From a checkpoint of a small transformer trained on Wikipedia.
Size: 14 layers, width 160, 2 heads of 64, MLP 640 GELU, vocabulary 4096, 5.35M parameters.
MLP neurons of a small language model. Each row is named by its layer, matrix (up: input weights) and neuron, and shows model dimensions 0-159. Each number is 128 + 32 x the weight over its row's rms, rounded and kept within 0 to 255. Numbers have three digits each.
After each neuron's rows, "fires on" lists the tokens most often at its 100 highest values on Wikipedia text that the model never trained on. A number after a token or word is its count.

L8.up468:101064157124133183110147147118141132112140110081184133116114101061172175149187164147108164129141125165106061099099103143105130144120110135249067081186119158113095140074148117116110207133124184130145105106091100070176127157182147074119106183129123133151166136122144129149129106112122134123176126098231035163118094158124126105118112085107156162107174168152112112082113119140102131140170155083165143144127109099156112141151114133143133097136129150150149095122110112146167133149162143
fires on: " of" 34, "," 23, " in" 19, " to" 9, "estern" 4

L3.up372:122144132081194091108171169110138105139154122138175142109162134133115121139060096124102161157107148163149156108157120165151086218146196166097141137148117160065169119084171105132124114101141126142170153114137133106149115107075123108114145150130176121143126153163130175067155204126182132066057100107159085158098135086108178102129143167091123100106174053151144179078130087183182141120121151128142142082176110088183114115116186142186149128137125109134141099096166156129105154105106158
fires on: " |" 33, "\n" 28, " was" 27, "7" 4

L6.up322:081144139152052178133099152133152103100112141130141150152125125139157155130107171093144115096154060084124144162144143158177229132105093166127043156235060094057134115100137105136091122131117124125173121069149112121172129157108106150107131117151122089149120175129209145061091155170147095166122139187150115138172104118119114108141122143132122109141141134129091152167161101134135077120066099170203108159091121126104102103127137082141125191113162108159110135111146086150138145113111128
fires on: "al" 29, "ing" 12, "ry" 8, "ander" 6, "s" 6

L3.up593:112160154139136111123083162205123126167148102139070149148193125131134113167101102166048138161101158188123170091138121139114161155133120182191133086109115171100156096095136105080128114100179149118152157153139137112142153140106132131140138111102174078105027114085096107054173149179180154122125130077164122092065120134128150123131101107096136099080108117130170110162104114115206075127133106101145093091075137102172156114208116086134136131159137132143121133162106159125094099080165102
fires on: " /" 35, " —" 24, " '" 17, "–" 17

L4.up345:127179135130110175155150129120093149065094118100137158142136087108088114092169176104133145182088145149152112075125151167075129137153176119172136112123118165147103125161164084152135141074137088118130066255119139073109100127186121154157164105084085153172112151139146136083146172128092110121166059121107129129092113109128086147128112103102106138125160073113090110164166098159168086105123143136161151112172104140103176144114138145098080121122138169205171174139148161114171080140110144
fires on: "n" 17, "o" 10, "u" 9, "l" 8, "i" 8, "e" 8

L7.up184:055201153094081143139030166066126138129129158117127132108104119098152163138052100087127143087199109140163175130126112114136145105142151115144155103075097133146133101130172162164115121149137117111110126093116093113153095165081149149129089050136177134110120125182116126121113127133087155144150107123120115052139187131140150119101121112161140143091097098093111156141175101205138110126139123159157107155176106182148115172087118156224120167197184142113131133137078147135168141134184119
fires on: " |" 23, "ed" 22, " the" 17, " a" 5, "the" 5, " up" 4

L4.up26:092106102156125133123211114174157111136087147104084169056123162158124139132050133094131162141149135072186183156108066120129110209114120126116150128157218128104128122148142131141175144142105130161165113151138133183139142148170095210161162116142101109098095172137120118123126161135173038156169165105130062116145115140119133147141120146121094092089102122135110044088147144131151120101131120095168134148067128070079119155146158142158153107110210142117103081124129117102138156129144136
fires on: " c" 53, "E" 25, "|" 9, "c" 4, " d" 4

L11.up490:190090115115127129150081120073216137121163141155143125110138192132144124091091069112159146129146087108182149167128134095151053102116107170112115127122074111133082103119117139187112163170174125115142157175093172137053100157162087101107061182124129088111149134169122106103120146121079174089140146126076076062088130146115133098105150132138156150138166149112162124103072120162102083134149142158097154119129154137145106153109158146170077109188114112202098134126054160093116144150093104
fires on: " D" 30, " (" 22, "-" 6, " A" 6, " st" 4

L6.up12:146110134139126134155140152105128172175169195096144131134163132099109128097099143081168141190121106128134177152171146137154105111127099095121158132127109114146111118096126137115126163091075177093118122193101166158127135070079170151083117125141166121113145020166084184172160061113137160121168130099076077099171213062143158148116133115140119117127138150119161152121118087071086193104140132157179111109110113121184104142181075121110121167096157142118128178102188161138157109114173152
fires on: "om" 28, ":" 18, "ac" 7, "f" 6, "it" 6, "m" 4

L4.up108:129099111140171073125148100089147182144100117091176191115153157195139093182158153146069128136110164121138135102102159121061168109081077148139124088180155146073152148176170057204075104119141074139131099098084087137125082136114154126143186132131126111071117134152140134075143132104111129133143131154150136072073151095114106045108094144097142141111165128155138146094144116154104106143113140158095103147138099105146108100095159129136164122133168140202168168138188193059113148133134133
fires on: "to" 11, "l" 10, " most" 10, "ra" 9, " first" 7, "ated" 5

L8.up394:157111158165091101133086083074119142138102068127111032069132164124091087111115114175158123128148120140196125187112108098097163111110127148115100130138096170143054169118172117112148123129177143165129158118144139089147135134155130100150130160112139112160140083201114144061113173124120143085141119157123105115082138128140137152074132201188070136136110132148208071087104213149128123121107150116089129100124091159135171095104162147151134131169148132134086182168187130149071108099144116
fires on: " A" 28, " D" 14, " E" 8, "iment" 7, "d" 7

L6.up362:110120121165159118102048121076128077111148080125145059160154092144130118160095127179149199103126164071145128079079134082151123150080160144097141060148146104130157107125078124184148145111170100085152073107115060145094129143126145207127083076125131083105160141129131162161136149204177106158177126142112169121131134087123120136148146120130154104170147079136146156117147093112113104122138155185122118159132119117120132130096093084141137163222087132166176106141100189124143166174099146
fires on: "ric" 14, " reg" 14, " with" 13, "ce" 5, " win" 5, " acqu" 5

L11.up604:139123143140093132193136085104099044055209100103119125093091117113090146140146192167090166107104066160081128130118160167141132172138139152098098106083127178108139139129155172184105125093131118085131153129121130056130155128143150117091111159185060129081173126140126133117094112175128093106142149117096141145067076113164077117132148141146131131086120158191076099181093103096140124189130082181154133158132151105171099143130202113121160212173127127136132114134106119120133114130147117
fires on: "==" 31, "0" 10, " he" 8, " S" 4, " |" 4, "," 4

L8.up545:149116071080080191087077136114106101123129163132136182135137101129095122124152167119108091095126195127145126139112114129179189203157143144119077133229107090202129068175112091070080120100138105137120109084141172155150141099090150120123152140149104128153071169122175140162091194105071157111105148151141105148136078160092110087123182127125140155100122134120108088098176068086182090138173158154144066143137104108109127132146128073182105138098121108123138121149134144129108107101105115
fires on: "y" 16, "ry" 16, "ing" 12, "le" 11, "ic" 9

L6.up59:126174147143155177184172151148095114090112147124126181162124168118117131147142080151123097112120092168195143138149123151177141138073087177133109082180151145086115117176109118108058129062161203146125160236150141153149174135090148103122167117101068069119050109126127147115108149129076168110167160135152128109098124148142139129140164111144110156141107121127184148164093108114121091118108081114170113135125090122096073106145124133128165128138209096140088131157082155111164150067171103
fires on: "-" 42, "–" 23, "/" 14, ":" 13, " /" 5

L6.up207:132108173178092137095131191137142171123169095113159052112111175097111166175097110102108138111161132143133154140142126150155116071150073178114182096132119123110124091117125164148154140130162230100094119155143071139091158136116149108115126141175162152162153114118116099114118162097071171080112097107132111064127172129123059165101128114128088112084102150104194085138129082153076101153181132167132069117075139135162093189129078109097096132157092183185161160121159156163142136105154129
fires on: "-" 90

L9.up34:157044150133146149112095152094112151144116147185131158099094129138123148174099123121064151104147113127141131099114088099146077115093136179143079089123139122072137110106119107117115120112160151129156133147142084135184084054159121115144161123084107175125108058097140109144160107096130090069118037134188097204154070163094143150077068093135098092142197161129129085165108088115137108122123095170092169127136162089133093165138128119206132153177125138151120130139151160161147181104156089
fires on: " in" 33, "," 19, ":" 10, ";" 7, "is" 4

L6.up509:078115125111153192157126163127148071161105130187111163135122149114069138163135158126106097107116094114141161146149146127126150109127187213100108154124148107152197152105120144127127106141117102125108172076172149130117055105108087169167190137201128217100073116068112181131145160137130150088121072128143089115091149098109122168168094197118119173090181128136160092127148132073088105122104111160124126069077119129122147131165124175112119152109148145130137109130105126108068097049122097
fires on: " en" 20, " pre" 16, " inter" 11, "ter" 9, "ann" 8, " com" 7

L4.up64:086191104118119134133142115165138141087131125037095134123100171124121128111145119213133094124133164133134131124142154080086148071155150173174153162087131116151107100065110165068102125158170177126127120140130118083142085158130111103145107168167059110150091156118107165119108152184165103096127107095101117113141112108133152150134136118142118061215211106144167139176156150113111128167095140105085157039137131120101100138103149125136131151178129150132080064186075146099140083112075137
fires on: " time" 23, "ar" 9, "ile" 8, "or" 6, "an" 6

L6.up479:140101142124058140155129169107087165154110136119107057140174085110095176114169145103084078122130097082171100155115145089155078161107164143164108125114170118159177033081139151137105101104142199111116145120149147137149144141145120214151101135141153145134112110094138161188127136134152113159129076126097104134078075098174151177145178123104145116100099098111073086129087157120121144133106163088134112103087191120177081149093137141186085157105129117070143102086178149141129138204137110
fires on: " |" 23, "s" 16, "y" 12, "at" 10, " th" 9, " to" 7

L4.up568:122152123075118120161125108103142097142111124144071143100154102134080192092105108122055175139186158048125148095145095162129158208139109124145081143122145139083104171162128140152127108156105102147137138200121073128135151125132135137137103148136097108163140108143145152149121128105202125100194162046085132137147097108083169148132167112086104114145078120106086075131107158090152129113114087082160122126161126105123128052155166208138154133128166083118143154157219112144161081085118154
fires on: " E" 50, " e" 36, "E" 11

L7.up363:168150152116124123155123113109146149146107133108091148103076150082114077153117132179173140122176116138095096098120182113117212171145134099147142130143077190120130057085120101180180077126152134075086052129089124068157123154098132146086113109163138132153106133116121129116129170113120126123133093110114070102144134126131143122146149150071093166123116086099134123131198205195141123151168171060169075115141134144177158100123169096174089171103114133144137147122161050143095110065089132
fires on: "0" 40, "ing" 12, "5" 7, "7" 6, "ion" 5, " of" 4

L6.up160:170113125106072130140084120135129090114177123131129142178155134105117125133075175196133123087112130074111137162148156199093182058104162123185106145105098119124124157106107123165142169195168142120138140102116148102132149137091108142105080102146177122133153099077106156115076134144048141091110107117120107090184096137166148129145129213097145127128116146119160157178104108143150147116134137143119090172061057168107051094120099115177087179157113152127111126124090185135145185115178081
fires on: "ed" 13, "d" 12, "ced" 11, "os" 9, "and" 9, "ay" 7

L3.up59:117123110083193133131144140116096156056116055107144129145158143095104146098131126121077061097163148150138118134155140123131081142139148115121107122153083121049165120193085107123154075165112117162171151068124082120168100122058155167134171123117187077126121167162113140110131152117121118104104159154140133136088148129126188127120104214096120127110194128108115107156119104141219135168118053080144123152173150184120060125114117143088097177091135121164168125151147151119159083084134127
fires on: "\n" 21, " tra" 11, " will" 9, " date" 6, " |" 6, "==" 6

L7.up268:138073121209128104106133140145132103126126126158136159185124100162176093101101138141093152163129079152200131077178112114128183143135136145127126144170120149110099097086129091141121109087221167110174162113107159077148155162115166113133166213169160170149081143113147148135121187146124129117081168092140143119167144132096144171112141118142147103134137166146173089112071063132096160165099103128110157113198160123191128170189124102159156109114115099118100132153153150132078181055131083
fires on: "\n" 39, "." 28, " |" 7, " the" 5, " (" 4

L6.up586:166144144113159194136185115120150091130113138133124134071128152079113143132147110064084181089150132146113195095119128179126049145152092169130125068120182126123180101097139136132110144124145155102173104118160160156117055102096125149130163117153165138122147037129227173124119152110107142083133055156162055122138130214123137151156105084120086119087166138134097134140111078098133123129129107117123091114151099091137118134129121136106128109107212084124094141191152123146118165137157102
fires on: ";" 45, ");" 18, "\n" 13, " $" 5, ":" 5, "uss" 4

L11.up419:162041117098114086037115065122149116074186079086182082060091130105155089135100164174097088147162125158170115134089163162142130123197181090173129166075104128159147142110147174125122172079098124131144109178134113140136154177162142150061116175117127189146102130148129105112072144103104120110131160148080139122129145149165087076140082109186096121119173124222090146133107149138165156160142114135131113096127132150172123153098142135112166111160109108138133150138123137139146149142088131
fires on: "," 28, " Sh" 18, " S" 8, "N" 8, "f" 5

L4.up338:116098141149156170086129147152101135135140121112184174046148137127104141165133135115082153112109124142108089151052109174137077170062114141140152140141090147093136210086200118120131192127096117120138108150088151123116168100180131094118156195134115126104143109188124143125128177154119116119137054146175113122167138133148068116105122123078111129090166126106122110157136027151128128097143119127156098097132109188205102124150127144204171134116204137143130174096110156125084102163111128
fires on: " in" 27, "," 23, "uk" 12, "u" 7, " just" 5, "ated" 4

L9.up272:161174159116154172047154130114083129118154148122114162151133155059096079120117138114059152126124127100214133112127180176128138150167105155177139088104123126104179087174149137122143136067062147105164160125105072121119088120140171145129179146187137115069121148099121200121140126113131139068154072088104140122181124158138169093096155079173125178138152095172173124124120108055123125168167105144093127144090115119142124093116166166089179152102127099114156184100108177120118128102112109
fires on: ";" 65, " until" 9, " after" 6

L9.up637:151183048147163158124121188163143066129110159141162144148081106136184150130134165098125174098127122131074150148118168122097117080158075157150126096172117124096103187136131056136053074116165147132125147114127115091166097168154133167137126155132144078123184141070141121156108155149103143070228088139130141175162111141115086054188112116143115139083123155159135137134072175142117116188134116108168147160127124147104104130146127154110187106150097153105122096076102149122111090073143132
fires on: " and" 77, "–" 6

L6.up298:125153114138128099057122143042104108091131098142104121122109120121140113157149130136147131119121093061051148150149106124085097129132073087100103142136194116138119139142100104136127090116116136183152102177086115146166165107148045122142117062136124130078160114060152106174129152161125070119099113136166109073129131132114139148144087141186019145124104110169094117069092144122148127132095047119157118125154156056126119150135146089172146144143120075136182111117207111136138146157178117
fires on: " w" 51, "w" 20, "W" 6, " P" 4

L8.up526:087153124073129098155159108173160064100133075057143159170111143146152102118177100100138150169130133103143194108110144158153116149088089146083127125143130098136132070124131123109153129090147128151135152169104122122151135163130161141114140075122070054106116125135119117039112142140102133072129144075132074109093122151106165071100123076145103189086162117175116081205117075130105101126113129210141171133167147125133045123170125153108119150104109138137095109178124192142145109081088097
fires on: "," 47, "-" 28, "M" 5, "/" 4, "–" 4

L7.up54:047149160179160136121101149169065095097151130125185148137137138071128091093090123113144167143111105116086123147116136157166164148114072154169108214151109220194126140092154182182083093173136126152133119123140089112156182077145136129133111122132198110132138153139128103131127119210106114054149143122167126079137108103129151165144142180137147079078101096091132159130123134145078110194199115157102150114126057122103108112164118110113110095131114144116157137134111080115088164125122125
fires on: "er" 38, "-" 8, "ed" 7, ")" 6, "est" 5, "if" 5

L6.up113:170149130136102143134089143094064149072132073112147075160118131112101138157163164138121120094100095085090131067127103151128129132106101091135164163145128056126080116181105151133152106081167131163156110185175129106115054108181145143137143130142122119098101129172184117080163134215187147142139010084135189125097112077138185140159107172150156151116139101158147128112132093087115116134185166114148142132128107137091056141120130084080126136191141134160129119112153159106132151116096130
fires on: "v" 18, "ight" 17, "u" 15, "n" 13, "im" 8, "all" 4

L9.up383:158191138094136169130134174112136116189131163101106088122187112132111106102155154127153200139131114157148199115108125153157126146158089131207074095161126108150189124149159130156122093160149120175140146118118063118141124147072153106060101105144119130143130102073124170198112129139112120157204173115133104137117082143160146072131124110224143144097110082148155096184078152116149103145116174107146156062099183157127078113164128157130115115127141089093150176146085129113125125149060139
fires on: ";" 56, "–" 10, " and" 9, " " 7, " but" 5, " or" 4

L6.up226:191127135136157180144145159140132142112128107085087148178079203126156107067115157102142146136103125071074074136082107119107110088100073124120128088165135066138171118115053135129096142127153167157139086111120199136181131094153141118172144151045131189129111103141122123056090120102120131118155131107152143184104115120128094153078083120165101107171115085144144130142133133130073115147162123160102075147104159163163150114179204094127149150138114179176126137140129161094144135058118074
fires on: "," 41, "8" 23, ":" 16, "u" 5

L11.up183:220117089105157105118173089159147115158127170150148130140087122107132140163159106127174139131183141160156144175166174060141150171189111088110135164116161150150103141123096135161085077110107130131099108178096124180157102141181105124127143150148185053114090100107131127176157125176168038083115115153171121094132088131172113157159164183164106113124130120141135102126084077119155178081138059098158109084117129141143090129087138158174087092099105087147101148103106136117141145143175183
fires on: " pl" 21, " tw" 8, " cl" 6, " cle" 5, " mat" 5, " pat" 5

L8.up79:183104130171135131132131137115131110158108168145158085109085162127121198152148090123119130174153093107113143178190174062147101189103113130123100134130140102101120112175181166111133081144132090187051104120093158073083148090109056137085172142110124133160189154122130065148097132164156081096166117128060121099139082142103166137092087120125135137144095161161137130123119126116163143070175074137141149082137146138143119116122119142207149190177116077110095112138114154068085092108149155
fires on: " P" 66, " pl" 9, " Pl" 5

L7.up168:179113151156165166108138156112127077155077136160136164126126165123104099118066142105090131124178132078180164109127130185123077141151113134123137099108122130130173067152163054137146072136123157121163146115169116076138094122122123130146150115051184095152090111111110166053202197124116113172133081092142087075105113136170165162070174106114134100101100088108167045086115130072163114144144099097077130111102121161107103136176118127086145181132117086126105091141129104146104136157102133
fires on: " |" 27, " as" 11, ":" 8, ";" 6, "):" 6

L4.up141:176174142153135160144167204072158099126170155136139131159101104096129124085053138098125118140206214131153138121124150121116129103113099109129104108107108158153146144105119165150137109121149112162164110150142150101133150098113139115202124202154116064157130096153124096124186095146104092107100126112137156106171115141061077171136146150134145115117101119083122131126040171147130109131152119133171144128112119126098134198120158121139090118169054168093052191175163168122159159172142191
fires on: "s" 27, ":" 13, " of" 7, "od" 6

L3.up122:166129113166098123094133111078053188152077155193081126123142049117104171148071152106114199123189119174097140134135132157089155165094152085110135165138133086113135129124184130190148118124128103139122112154103098090079124117139150158072106168085099085110110147167120042148117140118096123119125144133119103102156122136175108153146164153163037133186120142115142144074124135147157164114120162163117173098147074105108106118159075126163170091149108107101074148070116091133153137096079135
fires on: "===" 32, " ===" 29, "|---|---|---|---|---|---|" 12, "|---|---|---|---|" 9, "|---|---|---|---|---|" 6, "|---|---|---|" 5

L7.up31:128138160113129153128127196097172158203108110137137136086176181090078136196147168103085129100104062133148140105114131162139123188112108122141169089119222150167073136132123100122121125154102106125107111106138120087140109167111146196178082098104175173103108069158172061077134108162092160154144159140080073118131106069156152126039148116138127083142153111132143116164119085150127112138084167143177134071093139132176151166135113155070115112164141114161128095108134105130101165118134123
fires on: " |" 21, "r" 12, "ell" 11, "a" 8, "all" 7, "av" 5

L8.up417:102142089115116112111109090125094130121115125112110121094125111132125127131114128122124146168155127081091131114194148120119112114162167147113122147140198118149138105230085104073129088103205134176155118109130144138171126104126108174133113125127127206059160109117128083120141102156136098169123096118079088099159115169154148103154082110129131169126147163184117116151137127119188165154163108121162133035173116170106079092125174121161091187218109184159177081144121142109062069141160128
fires on: "l" 22, "om" 14, "p" 8, "id" 6, "sh" 6, "ove" 5

L7.up360:069111157115156122163123104109120118097137148179097174149082111149092119105123077141134182122163108114091137119127109130078151166086162093139087120158068151172169139139102189139137104171133136124146134175108085049168158113118129117151143059153154123102089186190131167130053146181068115110131083149125080072150163129129156051108151131140138125127112162070113137111167136156113181142076070106116099105099116076157183124108146079163111207137169119121141114094115103137137142164164101
fires on: "ing" 23, "er" 10, "ed" 10, "art" 7, " the" 4

L11.up503:106142148093105255084123165065125142142172125068111125089141125113115125098164136100133127143173136124173113089092175136049139134113098160155113101122161123114188130131096113156118090071110181144138160155101073137164087133139093147076149105130167096126172119118138166149174135153153118124143164068099147115144156167097117096114181130145062141158139136216161154166082136088132179139152098143162128126101174155130156150139107145109149128094156127092093160148069186152117146174178096
fires on: ";" 58, " and" 21, " or" 9

L4.up603:120151110136092140149115137101136183124106138162136113109109158102147157144090091109132130147127146146150130225142096137097096073141169085097152188151145136098133089133127146120175065191147102129047140088126118132110104161167121218119174114166154146116144070121137095076139164136098174076196164145151079061113117114122112158136075123098115120113193128132172099067118114122110137116137141073106098109139151048106114171147114134091097158111112164070160079128182186164113140107109117
fires on: " pre" 32, " inter" 20, "re" 13, "ro" 11, " Pre" 6, " trans" 5

L7.up52:175135166126138123112083159180095126161154117109109154146115102144110047096107142119148092176094073153166145140174140082128147136068146144159075168153107131115109144095166127154104122116129108125112109158105107124139099099129160146146135143111151095095177107107118192156127162166175112129190077094153137123132144164084061105146151175071092124114125167143152157127067158160140091121089121139135152163153157115058066108186166080095147046109150105085113030143129174089151113123186110
fires on: "'" 41, " and" 22, "s" 6, "al" 4

L11.up5:135153093126119179124150125126160112131166197111094135149067089165194132111158178135152093111167118123179123092161158156133151152009125099144076124090110139131149149108141141165118141120125088184163121146088104118134086119154169119098104104133177093166162180120121144121146160131061144125184121136171178142129168161063082127133151171131117111153092063155138083146118140133146127120201120140214148130156149148118091097141143029087113127096120145129110101081105173121132164105096120
fires on: " and" 36, ":" 24, " cl" 5

L4.up158:092173117107187121172050152169075139126184136126138073135167114134076138118141130162114143128074132137139184050160112129116110116127059197135136212109106123125130150159101107155123081142092132165137185137151114066128163122118136122163109099150138157104154120101171133048134103190118111096117135076078161148115140137086160127094166207142160100134133137171129144099119048137154143134079140127152112131162100134048103120108083150130122144150166131141126066166137127168105168158143095
fires on: "er" 15, "ed" 11, "ar" 8, "u" 7, "n" 7, "en" 6

L7.up153:107177185129169151141078188113138132111180135164091100053109140132129149160156139118121096082125236118162101123166143120112159174116132124102107061099142102148106097081089074152141202156155155117138075172174188142168074121100149112073096125167159091178082119130122153171122107130102145147116089097056084067128155193106113170114114146113136092077111112141155183103150131161101114130091093129113132122158105176092124173120121145151150125143171131118114112142140126086156155119149084
fires on: "et" 10, "iz" 9, "oy" 8, "en" 8, "ber" 8, "es" 7

L4.up25:139103133126090093098059114070075028162176119088157115137123131155206112128117123073186185079133178129123132123137142155121131105072128118103127141112124147131092071150210160137165140151135100137100154109113152144115055096156129158151118107101172133127123130162123107115120130119128133172164116137178091121094134120163090104103172125119086099090094128151089137163130137148083107228150081178139119187142141086103104134130147110174171157173106143075165087124076122117115177168174120
fires on: "elop" 11, " cor" 10, "les" 10, "and" 8, "it" 7, "d" 6

L6.up367:175130118155077130131168174048142113112141124044151111120084136128082157188104138103130214121150083128161161142120175142121108092155059140125172151109125140100079105136112133148143107121145156112131164114134180150132102075164117165105144124128142062162121139127128104144196156144176109116059167110147135124101167192132128121075139094149132179111174081130156141154105151131084087206170146142167144075193118091137133121121145121053173179131114121109090101102115094111109158138169171
fires on: " or" 77, " cor" 7, "it" 5, "-" 5

L6.up289:106133114205138161173048135144147125145104080137116140164127086143135102092119137090115136161151108145104141132116135125181131205188186177074159102113123163113137118105147167140112158120086141179185123097136134121172108132115137131156141175087173085161100147094201118125164177118103145105116089051093081124182138164169093137126135167142118111101172110125139101124138103113193122143104124143143146020169135178156156132147052174162119142113108090130166129066106099150153157112146154
fires on: "\n" 43, "." 42, " |" 8

L8.up265:160099068126107142109106141075103089127148131058102110133119085168098139095102171163163158175145164109136151095129097154137074174099183164067121132100145130120106121134107154152164153108061142150130088181161140173134129127125175190172156108143103144117122029097129111137159145134075128064146125095122152165139149111081117137111084166105138151139109141111105134157111073125127136172118130152160160175090110113141104173104125065096103198088203069093052114078132095134131142109095104
fires on: "ac" 29, "it" 24, "ers" 7, "ic" 5, "uc" 5, "c" 4

L6.up279:189141081151098178161172159105157140060113092046111172188123116101066119078112136141105187154156140164140121088141116191118130157109143108127177100076106146133129123135139076193153134115113137153152079164157149138030103136178119188135113098153133088139121147122103102158101074133152119126150105130138139084131100156114150180150144113158143148109148129076128170138185158098182119128166114118114114109129130127145114121088141159134058127104193167203098137079129095072144151108104179
fires on: " n" 16, " kn" 11, " t" 9, " equ" 6, "b" 6, "z" 6

L8.up444:109141117159173062099128152070153139158117106088129119119091098170083119117099148082149142101157140185138146136135103170152119165113116224106143130122144075093231110200102191155110090164081178104117139095117085138126117123168149175139099136137141088134131124126121172118141118142141076169125144121074124143120106093117166088158128116099131155173183109123109233064100090058130096143096109177073135130163104130168163141125158138167108137164142157110154130095115133159146157080109137
fires on: " with" 35, " |" 25, " may" 6, " win" 4

L7.up503:125173095125149177097177156141145116170202089108150094136082081129181113181124132132142169103072082137132139101102137123143132088151097141110135125162115123123099147178122156087124108091113182159161122097127136153127163155108113139043075129095073026127165110161123136096104163208157128103153098181205103136142093106132079109090219099172139162155122072098125125129100132109108104176138132115180139111162129140149137153166127117135126093123131114113108133160103163156037112112139100
fires on: "-" 44, " and" 8, " or" 5, "ly" 5, "ial" 5

L7.up445:124148103160137133115122201155134150138161168084134172072138113127125154080087126178132125155105175151163132073129121097177109107108117091122067103073136160136155133127161102130122139149177137064140081115134155104167122122127013122115121109153128088125088125212072164073112096186144174159115143126074080097128133136151154128151102099103077145088084145094066134086207180119093121162170099115118116119162083125133157159155132144053157152141141105152133115128114102127183112121166124
fires on: "t" 19, "et" 10, " en" 7, "ul" 7, "en" 5, "iz" 5

L8.up590:142146081118106191100092183194123163123164114162115108141139149116106079130128127134108128109145125123154113194139109154131132107118164106103120070134094147145151146184136168152138063167137135117100139098109037134077165104097163117089141146147222147135078161108131176063099142150111152118085090110064085061138166093138069133140115122139167113125068086095149145165124102167127150166136091175109124105118101162200115169195109130161109149129143146165134079117139117157165058116128097
fires on: " (" 48, "-" 19, " comp" 11, "j" 5

L4.up432:156100152097154161118123144127110149154129167118136181146150128114158127222173103105148166124139111131191192151114151102126210181102092150136148087161091194096141105091179119103125085067120138173148149113163124133112069176163063093114146090163080139126120189102135121154084157177102146122068112080105136116094127174178142099124099122114051141149114049117129130150135144100108089126184180091109121089155089125129133137122117133158108133092146077178088183121121113127110139091155106
fires on: "\n" 21, "0" 14, " not" 11, " represent" 8, "5" 8, "resent" 7

L9.up362:119094142156105129104150120083059124054116127149111096190123056146174153110169151135113168147141156181080080075123116074110125119163152170102090130171129126124090080079111119102178125170095140140138089145105148123184149134147109217168128122108115164148155125070117090163116120141067140129135104141120101101140156145127086144176170113144074121120116153187046140139127100201156127163127151121120076129062138104122128161095096115105125146166209131152126095147163119175146138079105081
fires on: " w" 43, " her" 6, " c" 5, "w" 4, " that" 4, " qu" 4

L7.up542:120087117137156211130086128142066148136099173138110143061153155141128110147151128096094141079155086141156188136144102156102119070092112158143123126226109099095134187112116170110111147099174105198106149151127084100137138198107145125081132129179138186198128098136139205127087179113120129106128088135136070122114130148143142066098098082115053143040086127178152173128108165152166150142110129104119128101157099174156105127145117130148124130108135134143118146073119114166086139143129130
fires on: " of" 32, " and" 10, " " 9, "em" 8, " Air" 7, "," 5

L6.up142:112102135098085169150124136139103112104144127186110100139127133108142070113163205134135079114085159147168126099172142102127108069156077121138085135108116116182102155136105176141088112219107140165108144127166201087126182117103153150100134089140102070116162133093168124088119154094152174137206034101086132082119128165170171156128152139126147112108080136167095167154051120121108127134124110165110159130128069126116072125156111141109163163108163110147077126127121103082081182112142157
fires on: "ed" 16, "d" 14, "est" 9, "al" 8, "A" 6

L3.up438:163218147158175102073166125134189087167143165134102150200110119117098124101131113107121136183168123111122151093108125104092145106145112195108136077138128150130118110135087097095132129064163170138085156140170066117122157129115100176099112212170104155112107106131124177123134123152121093089147064068124114111142156136118120076120125112182105128123113131202128116156153076148114075137108119144110130102113192132142134143132088148058039133148122144060090168145112149137125157065171111
fires on: " and" 76, " gr" 8, ";" 4, " tr" 4

L11.up496:131112145079129118070167103141121150104140101140097050124119155129129182159170129128140137101167148124153166132140080094135196127135140100088129134106174084110101134114126114126159082102088098251133173090096128134102151062090072188112126100171124105147134143102170093114140102165135138159096093134155135132136128188163109114112145185122132144158160120183109131100149108147131120119137122141196137109167117134147083119131117181161156059153128035157114159112134181124145153027133089
fires on: " p" 72, " pr" 9, " P" 8, " V" 4

L8.up356:131108106170085162086120115150135156192161109115141030157085148128078187102099107170140192110096145129069078131131077125130090183122184142135059134132157081106126104137132113164135118131107198110157106100180119118071182108101079118090153134161124139155101166159111112088132127116090177103154156121116108128106142158113116138190110130076082121108120181166170093145092110108126079135112125122180122131130177144147125121138125099150105113182140138159148092120163166113053159098209082
fires on: " p" 29, " would" 16, " I" 13, " to" 7, " can" 6, " could" 5

L6.up50:127093143109097109103075081110114144097107124185081079139135102156157166158087142045165153120165120084158082079098110129103212180097128102126119150095139164164120121174177127144148125110129110132170100156118076097100120156165156112061162103127115149178138110170131139141102077160159128100125159140153155183113132126186090065068148114156040179150123185169064156115121127157097158135153137102097107157171073103122122127131128112109149135088115121158098167139083132170144109166125183
fires on: "===" 37, "==" 19, " ==" 17, " ===" 10, "b" 9, " ====" 4

L6.up126:084131144107110140169160165126115117157138151113114162123119077088089087125116155130142136093135199120092166138072156121152206111161153105100093143122095160101097135097162167145109106142185097092048130114150173088129172099172183125179144182084161102134163106072090113081168128175183134108137111153169130121166191158096129145185094175180087145153127101127128130138068141114084169162150112060171136108112145089114124138137158084154096128164122112119153155101108147041166128093151140
fires on: "ers" 11, "ed" 10, "er" 10, "4" 9, "igned" 6, "un" 5